config.yaml
head_dim: 128
vocab_size: 9107
attn_scale: 0.109
bias: "none"
init_std_up: 0.0401
lr: 0.000775
lr_head: 0.00302
train_tokens: 853300000
dataset: "wikipedia_en"
MLP neurons of a small language model. Each row is named by its layer, matrix (gate and up: input weights) and neuron, and shows model dimensions 362-457. Each number is 128 + 24 x the weight over its row's rms, rounded and kept within 0 to 255. Numbers have three digits each. A neuron's up and down rows have the sign that makes its largest values positive.
A block is one neuron, or neurons of one layer that tend to fire together. After each block is what it responds to, as a language model described it from the Wikipedia text at the highest values.

L7.gate233:121128109121149146122150151119128129089169149144135093098142168141130087154138127086102122128114142112188107144156142159140136133095134148130129094118125127152144136133100165145107120092094110124109111123141097107145140109138127147117119086153155181135143113159123131120124104127103080091
L7.up233:136114117134144155135142150120092147123129136134123135097114087124151144116134124140133131112123139098115106148114129131162122139175126089147134101089100145107113066103133149136145145113110141132137138096127164113072105142099139149112130136089157139152132143180137144110141088099111103122
L7.gate385:127119105168093163085129105173129115171087165136150132114120136135144102097121109121154105129134150153132126144139150097130156154130143170140098131114132123162116146119168091127145121065133149128142103095108115109110108176113103157158154118124141150103143133197143151155122115173107087093
L7.up385:106161145095158139112112115135101139142154128145144120111128175137147123140141085155123153130120103129142117079143118093098130142096114129118116133070098105154134155122124099119143135129136112179131152160155131084085138149127105104112105150139129103126118175128110132108131169131121145064
L7.gate411:127154151141126124131156096125122160120131106150094103183134110139133145138148135154150101126109100160148161116127137086138104158118134140153154134119062163078150124107122185158190126146149149146101155131133117115146128091166124138104121132131145107140181116136093088124147134132083107139
L7.up411:127126124149146144150114123170132116143139087119118135152107113109151113147153129144104144164137151141124095135064138109124115132143099147147154075132128145142109095168113108109145166071124130136094162113122127087157125118213149128145132115113146159120144093141127139104125145160157083144
L7.gate438:143129136100185143112164149138103168144144106128133069128095108140162088134189159139106141045127091154192144104160128108165102180137138121132177120154153120086102102126124175133142116123086134112123129138131156063119131123152137135110133129092131138156132125143113134114134119113128167135
L7.up438:148136092112143119144095124130111158133160155112157122112071148137137099139113109096133149161164124146143112163129132140115113165143143157114119109113136163105168111127148128139122116082119147117097141124140109106102094111143169150140114103143181121172155133154185104127123069092109139155
L7.gate639:167159109095125099120088153155130118169133097155138160161145134160110137130084122075096107137149097160131107138154087143175141121143134083136148134110103101147107152116119131129086099136146126139126124119122101136149155122142149108149151157166093105115124143163133141112114126095138125129
L7.up639:192089118136169122134130136129150134120111110136131103129137114102204082175159140154101132109067121118196151162182114099128106133123109143169185139111104093109135082150109192098136119126129121147133160145100109116149182147123145103110115135158150146117090116107081129134149126130086105097
L7.gate1032:133118091150152101136126140100115151146141125130175155076142144154078125184140124139170124121140142189135137086164103125140132151146129172122120160128128177142105163148138120065163171097164168125099116139097135114107154105161167168155132117082135165173147136132145164079132136125128094124
L7.up1032:146165129135121093134142102135124144200160121142131143133113142112127122120170161137126133151110110125142167093098188153125111153074134105121151082120092098137092094112054163118164131094115158143109153156161127106167128101108160129085085148106129117157132099129077113089086109143140123099
L7.gate1146:137141154137149110123125090109089142175120104098129111097149094149086135131127186069133116123093156108102124113123098151140078129107126124096141091116103117150111107093095147132129155142114185173146154126130127096157149144113132129100145106125092152140096112101105161130127146074123122150
L7.up1146:131169085126159105140160176108133106097127142129089090172101117108130106142150137136126108157135151131124124118124125154118127169078093101130136099121112105137136117092141111156155133107171137133133161188105160132101160121169134145090100115153133078126131091088139100137158108153127101142
L7.gate1828:110143101168111114157118119152113158148139095145097130142103147165154102120111150153105104115094115107153140107107146127145157157112158142118073165135095135156122082146180114111150158109112160168169152161159149092125135155136116151100110149076108144165172084063109146124114110159149087128
L7.up1828:157139125112156124131149155090156168140124136114103114139132110129162118142127098146105115106121109141136107145087112122166128113136139158092149114144159141153134116096105135148177129108138115156113158076077113148121088131133113133117156109137178158130094102104128103108120107138173132119
Responds to: Chinese name syllables. Mid-word pieces inside romanized Chinese names and places, especially in sports tables, e.g. Li Xia-ox-ia, Zhou-k-oudian, Ching-k-uo; also other foreign-name fragments.

L7.gate875:136123136156115151119109102144097125128076134159139194148140129139138089152098113099132142116118123135133141159176130124144137108108117117107111094144148148145130094089115092136131152148115122132134131150112165129129144154137122110160154139076134129121141147122160124164157116131079143118
L7.up875:107168112130112147151126110162169113163095129118095108136107114104167138081116097116176149110167139100073129127124111137153131110113138105136148140090101147122112145145132163136069196144115100127126100139098135121121096141130132130108123142139114130140142137113106152116097106122157133136
L7.gate1186:181182157114160127124131109152086094131123152121120177112106121124101130124102092134124111117113089140118127109108159093139078144135123113104152128132096105133129084140111126138111132141110128108132153112112127157159114096133133119136118125123147141113112114127102141113149168088164179135
L7.up1186:154137124126123077112160154104121118156155178144111149106177092133146119093115138082127155126128150141125152159107097158134156151133079129109118106172109167110158151049145121150124131085139110121122142090129154121112134133137114117111120115196131186170178147102122078129146137135150135040
L7.gate1223:092109118146169143111140099130185158122088154130170166144095125117134154100126171136177104156152113130102144142122136175091147108126165093138165157158136127135131105085128113130094128100189119168132137139111124120108127094123104122137080141132098117136122123131105115136057154156165163126
L7.up1223:118143102107133120139133103144103136128159148162135157182169070138115143134113122138107104153086083141101111122123122122116131161135157113134132108116127118120058148132109096157119094119146133114113138146142103142145074133178056158126097133139146118136137087129127135126111090180087129109
L7.gate1295:143167096146161132172130135143109137114095096128107141143114075127114098164134149131153154106127121156126114138117150093109103118126159160105100143159140105127119110100114117164147090126131100142113163125128150114114105137141094115130126149112144137112121118104117115097092105079085158082
L7.up1295:144153091133143127127140117132114165146119108144099115157157087131145113139149128139110177147147094142149126113061162113102104118122123110111106147139106052155145171091135139143149119138107107065116156145168149073139114112121094056110108133104161095118166140091158137087105126130099127101
L7.gate1665:122159119105116154140124115146100092126136188135110127131160116143148119117128121124138147156102135179169092183127137128120097163108144127156082117153136142095158080114104117127105126125128134127095155152128135171165109171155170164116152106120152135091160140144144129082084163152148139128
L7.up1665:105154141142146152167101152111119134145117103085124105103140135164101109114120107137149103122149115121098144169122102164138132129145122123112082110141178126166170196102131122123081096092130111123149159162145132122179176120169119080152088172152121090125115113170130151116130149168116101151
L7.gate2075:110109121145165126108138099177133125153112128132136143139123114100129126120063118114132112111110160115138101133130128111163123139117095145181115154142133135153083113103143132144094176143126133092119170126093099170140117141137157140127175153153171120119170127162106138141169152135173120072
L7.up2075:112122130100163110119079151129195136138121127129138107146114126127162143142122120088120094109118122143156116098101131141144106141117139144112105117111133078106123159123123125141088126123158105129120116124132171169156130139153117149087122106166129119105146126155125102070150145135088097130
L7.gate2165:119150124069170111152129131167117144105101122126147108115142112124101132139135181151126183135127116157190104150113151138127097137126142148081136136154137087111105109132123095117167140140167121137110136148167106148115086129137076121108120172127165110163109110106119136093109110072116154058
L7.up2165:123102128116128098130106122157120140103114140134123117151128136136117144142157136146122113113123125104152122089100149153157125087110134146117133119136137082093150136118160093095087141144093094137145128132143123127137145138142131129132120136172147120118126132066134121155103135133099168141
L7.gate2360:139168126104131114106146144096174176114146100122134137096118100140118161097118092144157165105075122132135109170131116177107143127130122125134136118109136156125148144133114123150109125078177095122118131119097122140135087130174120153090151135132146146105126115165122154122143129132130147120
L7.up2360:137132112165132169069163120172141113154089085114109140102091124141149172112152140155168141112173073146092132073132100133131112179128096170102112137086129130162174108100168100142144124127166114100091143111108099173119143095152131101146121126148097118140163133173130092113125121067107068113
Responds to: Possessive apostrophe. Fires on the apostrophe of a possessive 's after a noun or name, as in country's, world's, song's; weakly on the 0 of decades like 1930s.

L5.gate238:145075126151127127149109163130109121147106093110113093133111119133086125103091138123115129147108073116150113155116128093143115158171178148089125166126147095119094141141175112144113107100142158120094117136127133132121078113143128093126102146127162154140112143120106130088118107123098128129
L5.up238:115147099103176129094161100174137101112125132127171081135154073117155099135034143141132167118093133164118130131136123119127178127123143134132142110141131109102140141149141128152141117114112132114167124153145145125113131076105102170076134116118119129116152085111154190121127141127131122115
L5.gate610:170122154096098154150167130149112160131102112172147126145144148114114141124132146080153109162100121209138151112099167146139141182114152102141146143097141116155163113092086108181140123163140134125109154148165134130123092134147127108147143076094147145135118137120109159084134123153139079140
L5.up610:149114138144118109125115106145146121119140098135108098098124078146137112170135158126128152131111124114137141113137110145149122161114082098098163141146123112158102150155078116142118086172115118127140124143104163141171142122096176139099139138139114094129121125165187110105104137114133118149
L5.gate731:131136113135169146104136160088138148129133155121150127150133110112133189092110132136129115131153100166132081133094161130107123115096193136088142140159139128104128136103132135142144082144155127128146100141103112094124087124129177131184125149106116151102147104163099177098091135104082110123
L5.up731:147123145118130150121117129118083101148133100124128086103155092134112128085120100119123137125144121121129168143134125115102135129112112109164168094118174089141129109125148123115175138136125110107130133128156180139168133126115112075072127123128135125145100137137097136109079101142126108146
L5.gate866:136101133088149145114081127124115098090128117137103113157098100125136091101144132113152150120150172162165091117159155101131091127156158160151124125150161106123124159135178094137186153071091146162077117092081109123139095122134141142142085142123087132121096090081137143074135132164137122115
L5.up866:155144105097146184118151118090140121136095129110135143146175150120100145097135171091130124144157083130142164154126140146155181142159126135116138080129187135114158137156122138124149087105140085152121115103119145095107090150096139131171125123117123125140136157143132113126124125141122143133
L5.gate1031:123128122135170111122092133182080103122131165185140076071136148150123122131129137149157119145148138151145123137131099108164089142150123139094151115130122121135107112135148119168124162171147131113163131128127141180122122120112097100117143136133130127122137110130141133152113119126118136100
L5.up1031:136134136120149092156128094120130147151102171146089111110137121129083163164113147088105176130138110114128137124141182122170088120123110112143150155118157127142075113177125133111144133161110113185084132144119152118182144133131095134096106103106135105175155145135157115148121135137156150145
L5.gate1316:135135120093104124150181101133065067138100142103109154155080124129132108112100143120138150105103136186149137141149145105115113111122128149139136122121164153141135133163134157104118114128144157143100149136168104118104140115128146111114159101171108139135142153111141146134086128098095091097
L5.up1316:120123101152148087142154127186078155113130074116122150141122118145149113146142133111136142133147085106151105109190131155141144128120134131131105108147163132102101164103140138134146140097144132118077141125124090085122138138133107174168172147114162171096123112111109164097073134147081142151
L5.gate1985:162159119154157132098096108129123127179121164123129111120122092127153151142138192154107132148134111147161130162122153140154136125163122158141175134124141144126111111105121088108152072132151141112126172154132137126143094126126138079161123108147168154091130119112121127102114110140134081152
L5.up1985:145147118134131122128170156156092154150154102146140075124137123115124165110121148136171112103112136161143119164085127113109089118133143106164108159116126087079127130183156113116152119113133160052130145155160134117088094114120101132134143148107095129124159108110150124119101160112126131098
L5.gate2016:103146133065126164141151145124109173158143127122133128156128078136124136099169152137144144141126180167159119146129133103118161128115148110114154145161165095139125145095136148111150133102134142142128126183150114093131133097097143124135124146121183161133154144120113146125137138123160119122
L5.up2016:147102114114109101176104143096126113144113122095129117123134130122134162140122177148097105124131133150174088120140149104107127139140136175093134125151147143095119137155125150119100086096110124132129127124129108128121093116107164112173101148121116098113091120143102144094114072091105121143
Responds to: Mid-word verb fragments. Word-piece fragments inside verbs or contractions, often right after "to", "was", or a subject, such as kid-n-ap, did-n't, ut-il-ized, el-iminate.

L5.gate662:115127142123130120073167143135128127156130091123137111156075124155104176092118127139152158141132175106093131111113108073133123102148155159130110123171149149154141182149148132113119103117112100148087141113089146115100078100128182087086178128098108171126143132128130098119101118132104158088
L5.up662:143121196119158124086117109076110135134131155114112131163140081118137126142115111138172128155131138116098155150131126071134138140120134134105067095148135153112106156089135177150095063093123110194074140141121157125057106149135156120139149133095106150132104124133112142102086044128138105151
L5.gate1289:165120148113143156134162116123146105124151165117114121103101149171191123113103123142153082114129110120164101117116103109114079160134128109092138138119108128133153128119150091153144138154084120176140129083080100105120131116148099103108146135172121140140113136140122116108160137126124105100
L5.up1289:110120129143155153069213113100117111141132110094121154126157094115088154132128128138126105075171094101103139155143109126118135149131125138124117130131135132136126132096139119127110093136119154165099113128141099092112113124100128123052158096121135139115124140130150098129142147156165145139
L5.gate1522:140130111102139144102195136108147121140122123113127101142114140117108186100127097117174095097112166148177140134136136150144139107103167104152172159105110093120138163144104129142108075140135132109121148118175106120135115098131120118115150086106110157131163123130164136126104109122140102166
L5.up1522:133138150122134097124172086141146138190122135178157138119160088153109155143143156116100129128105149113078092133090096104167132107142107055154151134141148174099131113105122120156140099143096116090124132102190145118127087136129135141107128088151180107157089119145129135122110083126117163098
L5.gate1549:115124087090177162123145102139100141132124160097159161151132117150118147109153116101132132143115162099088165182129148124127116143127131101122148154085141149149176134150102138133120124125142065176094139095137134115147119142113147119116121119150126140131151193128144114139147160132145111111
L5.up1549:130111128132129146127137107147122097123132129097115139116119131119165187150122106141117098117106155177120150135133098135087125139144130136085131094120138078160143153140087114119158110150186123128145105128131130132096123170136105094155113180149135116118190123123123129131173073101108099137
L5.gate1608:089083126124129150138150128121126122156109129102130138173123153157134139115146099138147095126123158145110140137156127133127127120133112183121125110113145085202147099104130122132127130173093126142132110140108128121150172139144139059138128140161143112156180147139152092120164089142124115150
L5.up1608:167099143146140141115131105135096111148162138153091148130120135155148113126142139118122122102110107102112171117133124097173180104178090123157127082116121129121157114126101119164098138137112118158162134096094131108091135083117150157117112098172134129111109154088094157185143127089133139116
L5.gate1818:158095128157136210106146137122171129150112102069101160161103105151170097126108138133135154155157166146120128153100149133116134105084149156099122126121138119113156133129143100154110152094107138112161108147159146109086171111164167135104165116140107138098171140123125127096120128124116133142
L5.up1818:153157117124135108104091104117125165152133131143149086122126107108158176164171138147089137105158126140101133123160087085126106105131143173167099089125125138118166098144135159119117160142124112144113152098126134137116133113130120130046088136113160118170107131101145120126175099160130088154
L5.gate1846:145125095122129148138175093162154141123118098110107116097144137112177090086104101151114105083178180148145109085114142121119101170124092096150074152118092156144143152140130112175142145128153130105169141128132119162094127117116127064144134133137152115145134112117122141087137136172127176106
L5.up1846:128106099149123122118118094139129139134121089141129106142119124139173097132160129139147085103147095120118148149110131131122073132160149134136099114085113072094075095149125123108085149145088134132125135125122158138094107111117151105091153140172150099150141119116101130096144121083151094141
L5.gate2097:091088094131150168113142131082121142127129105122162163151119129156123099152131150143150141112142152124126170175115110127130116096137120153144156126162125150166134134113104137129113109135132110135128123119123128089157080133136143118127141100134165147099181144114157138105166118154100108131
L5.up2097:140132109133144147168145080095122126150120097146143118133138142174152094119120118147096117098151143149146137148075104151117067136116133167141134146119117117108139122146112142113129140125162117079145092141122103128115152113150125159116117169134146121129166108146146125052093123139114139136
Responds to: Noun-completing suffix pieces. Final word pieces that finish a multi-token noun, often a suffix or plural ending, such as dement-ia, inst-ability, fluctu-ations, buttress-es; the next token is usually a period, comma, and, of or in.

L9.gate125:175157117140118117137099146138063143146186082171103087127097136134143126116111135123143113125105129144143101115150083079132122160111118127147117131107195178098132109169118130167145131125135134124129107124151105106125130141141117134108144130184174130178156118130119149120125111080126138152
L9.up125:119128127154144149145108092137150148116141139160094105145169095092168115121126152111173126123113122124142094104192149115133133181113152140113108121160133122147157063158090159143134120107142132153086175146148116145096115099155140160125119146077103122111110083104170138126104088157122122140
Responds to: Name-internal hyphens and quotes. Punctuation continuing a name or phrase: hyphens in Al-/al- Arabic names and Asian given names (Al-Shehri, Cheol-jung), opening quotes, possessive 's.

L9.gate387:106124109109122160144111163118080169175129106152123081115142097102107122141165171119136103121153121132164163121131112138132135089156133133096172162150133144111082117155076134151162151126075136123125152138139078120109143107142168155110102141118116192095183129161123147118122122120116152128
L9.up387:110072139094132114142152130130116122142113118144147112092115116161126097113151168123151152087191117153132153123099145134113123117135114160116115136117110130115160090127138125158120125168100136155101116140174108119189121113168146157131122092157142165105128092157125141109137112143143097112
Responds to: Negative contraction auxiliaries. The verb piece just before n't in negations, as in don't, did|n't, was|n't, plus plot-summary verbs after a subject such as came, ends, manages.

L5.gate436:135120101152148124139170174175115110162154115111123137123092151151169099135111103099164109094104156146129100134123116133153102140106091118132123114178131136108145155168130127151134142128117131141157129102113128108107131092129112152104110154139140155098146142147103146149136143117090135135
L5.up436:136141127107175119112182153087104128123120114124123145116116107176141120098146135105136122133122174099091118186154116134141087163125085108103100114140166145132130132105110104122106137131152124092134101118151146136106171110127132156112096125119105098139113133144150123094123128109080122107
L5.gate691:113137122104105113172113117146137141132138135136134144130126130099126126171147157117100135125064130135067133134134135132129170166095113148093150132155146163092132125131118109176108112099152121114131092195160102131157078135094109167126132099113122146103114093111061116120123099129127068161
L5.up691:126115101106134134158138112086125126130137105137096100076153138122109161126128167132118110166136092093084144125098119089167078177157109147142105118176145182128129129146173127107128104102136074096112115136120099147144125127119119078173130130118135120123131138134094082117139148111131138140
L5.gate863:163166112098109142132134117134137141126089161174128121144148128103119188108095147168169102114130096128106142137119116109114146158147106092100103141111177148117133121096118076148113136123139104109115180187138117140136111100153167126141130175110102145096132143161152135123123097160136109162
L5.up863:161152117118164127099117165124153124089117105171123125140126124139149140178093158096138115115128128145141128151104144120114115121137114157148109149126100095104095159149134117140112101136133122147069167150134130135144111191137100158142134109129078129113127071100091141145153067176147113145
L5.gate1300:124150154133168167134096090152099114159104099120118169160153125091129144126129147136129130112115140148156155117129148121148138121162147134119147157122153131114095113122101098112158105117153127119155114174167140113107104116147152097134125152096095126098118165124140126126136125126145125120
L5.up1300:124101137153129115147093154135105147083130160102130136131136133123110088145109072128128135134127131106118076117147135142163115147123158117175130152077103199117190158117101150181114102127134098152161127168145145095111097129072114113192109139183122126098112102114082101102124096100128128135
L5.gate1347:119148185129125106117092110126122093136112183120135132115140120152165089111131113096204153140115163122070107130143129107149117132087116101137154126132093107145160167127100169124142133125109096162106121140092109107129095188088168142105143116119165111130150155125099151093103105125114138143
L5.up1347:125140133129167124133127099162113154178120095161132139112124141134121111140105148113090130109129164148130095146129100123147143125131121134126164086120140151148121176102153131127081120119144093126115104148142116127153151135134142147123148151122140123156110106150125115105105086127104104160
L5.gate2086:139128146113110123157120149140096123122126114135092121168106148111147112124143140115149095121129124070138108094116082141150123139113141164114147129096161169143144150106150146146143116087128107163140138150111167126136149150104151123169101190128161098098158125136132117134136093080146150074
L5.up2086:146165145089140094084117130089134089116150125111117096142135116120098111154113145100094147069162151110129124133108153163157091132079128137118154148099129167145187159154110141109101086139111109165150094132107119158089120161136120132087095111137090132141133138103127152151133119158116128112
L5.gate2236:090179096167158144097129120122112143149122113162116090119120130116112124115119149109132126120147104137118124117174076153111123145136138115142158178134196144094104117167115108096148116139129130126127127165129119148163080173105147137129092155120134147109142094128100142090094099128131110089
L5.up2236:166120115154123164146130101102138132146111124132051109110185124137140127170129187133109138107118119132099098174104113145118150132121166127112130150174147135101128160105113114128111122131149114117166166122141116140138147124130150149154127126124108136093118133147120098136111136125132138139
L5.gate2333:128128071104149129129132100088107130139150124140109143093117134127104102165142141118099101165134137120086107165139144106148124106105139121139098155127132114126136108147137115118143104148172079155109139150132104156135087151148146139103133150139132164114121147163195095133073147080134112147
L5.up2333:145098154100131179112121136111143152148135127116135116102112137117136117156105153101156133104149151129087158132103127121152147159111125119157119182113071114106131131108188159147151156141150124137099209151143134134138129171087128166147114124116085090116130129129147155139121103138136079136
Responds to: Next-name-part start. The first token of the next name part right after a given name or surname in person names, e.g. Wang X(iubin), Keith J(arrett), Robert B.

L7.gate566:123128092108133124125140142124124130162106119087121149121113117121147112126100138120154110126123147153159139105141147109140077111093181116112143118158155138124128121110102136200159126117156083164118139113122136084097142144144149140107139134141135121140166094093120140083160077116103092118
L7.up566:144114130124117127099144094110154105145114138113124148102105125158144118125127137100160126148107156123131147118136110138161098144110117124106126123133165076110179124141084127100152108085115116156121137122116120098104119147172166140108157143143115133111131098123143116087124078173125117129
L7.gate938:087086163118143118072141116129148143140105157122111144167088103120131124133096126120141147157116117150140134132137093093122086117112178100124076134098100120119137159150174142132139090108128157114131146065116154122119155173169091109135155109152108136138146134144118081141124127142146096137
L7.up938:082159142144141097130130104165097164143097151131111073137091125150154060122116125125150126121203160150136126098081180122137150160085167170097123111116114115141128129120156101132155148116145092138124149095137108147175130135139098135098126093135155101093179130138103104158118121141117121115
L7.gate1073:146149132118189129106156139078149147103141096106109092144098108137140129121149132116123097129129130107173135124121149150150087142059125120145157151097157133093131073101130128103130159120105111131153160134144107118121115153149133137140138130154147122145165126133143132097108115087088131124
L7.up1073:135144114140142127126111110106151123107141131136134122111110192164165145134145120113140124121126141112133121117088103116096145109127177154117132101075143135121148150109176131143079115167109081126147139143093150117143163163143092116132130127146119135142167121133116110113099132142100144120
L7.gate1312:119122098125166162099149083144124139116107111122112094139143138100117114107124148162106124128119179119134108131139128112104169157144150124099148120159138131174168134145156119122127170111113135172176123137143108092119096166157087086139158121158050137126176150086127128134103138145102113112
L7.up1312:141139176127144154147096111134134136137172143118122082127114144128154091153119161163138122122136124156152168110112136101130092157176133127145126159109134144140139062136121127156161129107133102124144168167142148072137173101139136102094105139144094124183107086142115088135117068108164131189
L7.gate1528:117100163136084124128168094127141112119152104116115108169092139188151153157123121143175130132138149167146125127113080145088137157128150116125167138136127113127191146122144163153095093122147142127117079134149106115136130135117110135128110141114124120096130127105163153164176077135171115133
L7.up1528:147117140112096118145130136113134155114117140140100093089137149134100126072126118169173171151136124148126128158128118139077097104106139101121086165097151121131156154123168122149152163102140097042138121129158112151164119147129135086124160121111189111162119135144115161105143109142132130102
L7.gate1867:114174113157171154140150111165126076157101155125132132135087111148112116151045138121113129070125211156144143093123103122118087130113119110128060102158128153112127123143091081146118111133112162165117154133124144157122130160135113138128133145125147133143165139119132145112119070121128129120
L7.up1867:091121122131093141141141083146113139092130130105134110096141127138120110138127075145107125087116141121159145101171113144176145155159122095108106104123105140111158149125140114134131181113133118167094156136089093091117115129116132146102082128145153113184098107107139093089139169122146114156
L7.gate1992:141125105174151129115100175159141079135165125146131103120089070104141135103082148112150121143169108129093145156084099148153128118113108119095134105169086155117130137156156094088083094124167119144108125144140161117103130132141185115074145167142120180086106136158155168076122102126078168120
L7.up1992:125144159138144133117097110125168148136129127122151123108156152149143188135120113089089118136147125162167141091140081131099125149134125205131135127135127114146128128152147145114079122125161112152116134117145129103105131149132161089131138109111143136146180154109131127114072142109130174066
L7.gate2098:090114129154133140143149125147108113177147120130158148114132147136162187149151134157089137121110128087089111129136134134126075155157140166108158119134174124115174116131171065141090140127118158129140160120164119113131130123142103150112178138153119150115128188090109132128112100127139135142
L7.up2098:127109099107131148117113157124135163108131105120085085131100153182167134116125149119153108139152097148158149091129160153111120119176147141112121153139158104086132111117126134148109150131149127091149135135144156166118148090128143136139140103148130109128160122098138160072073184128141132127
Responds to: Noun-completing final subword. Final word-piece that finishes a multi-token noun, often a disease or abstract condition, as in dementia, osteoporosis, instability, magnetism.

L9.gate1967:135149138145120134147074134173119137169130168113148137120096107152118128137139154107137075100113135124125146118114134140165125128131112124104165124129105078124149064175145112093139129146106141123143155110163093156133128141124134158151109135150096133086108132145134151128114132157141111102
L9.up1967:166175152135153166169092134152129105110154138141146115107127137174150127146126169151137150144143085063124164123128128123120087104094122150130150117149116145136137090124139103124162090115079149144161121102148116153170132169117172149118106136121105108104091117161096166125134132141115135147
Responds to: Plural noun endings. Plural suffixes ending a noun, usually mid-sentence before a preposition or punctuation, such as -s, -es, -ers, -ions in grooves, wires, fighters, propositions.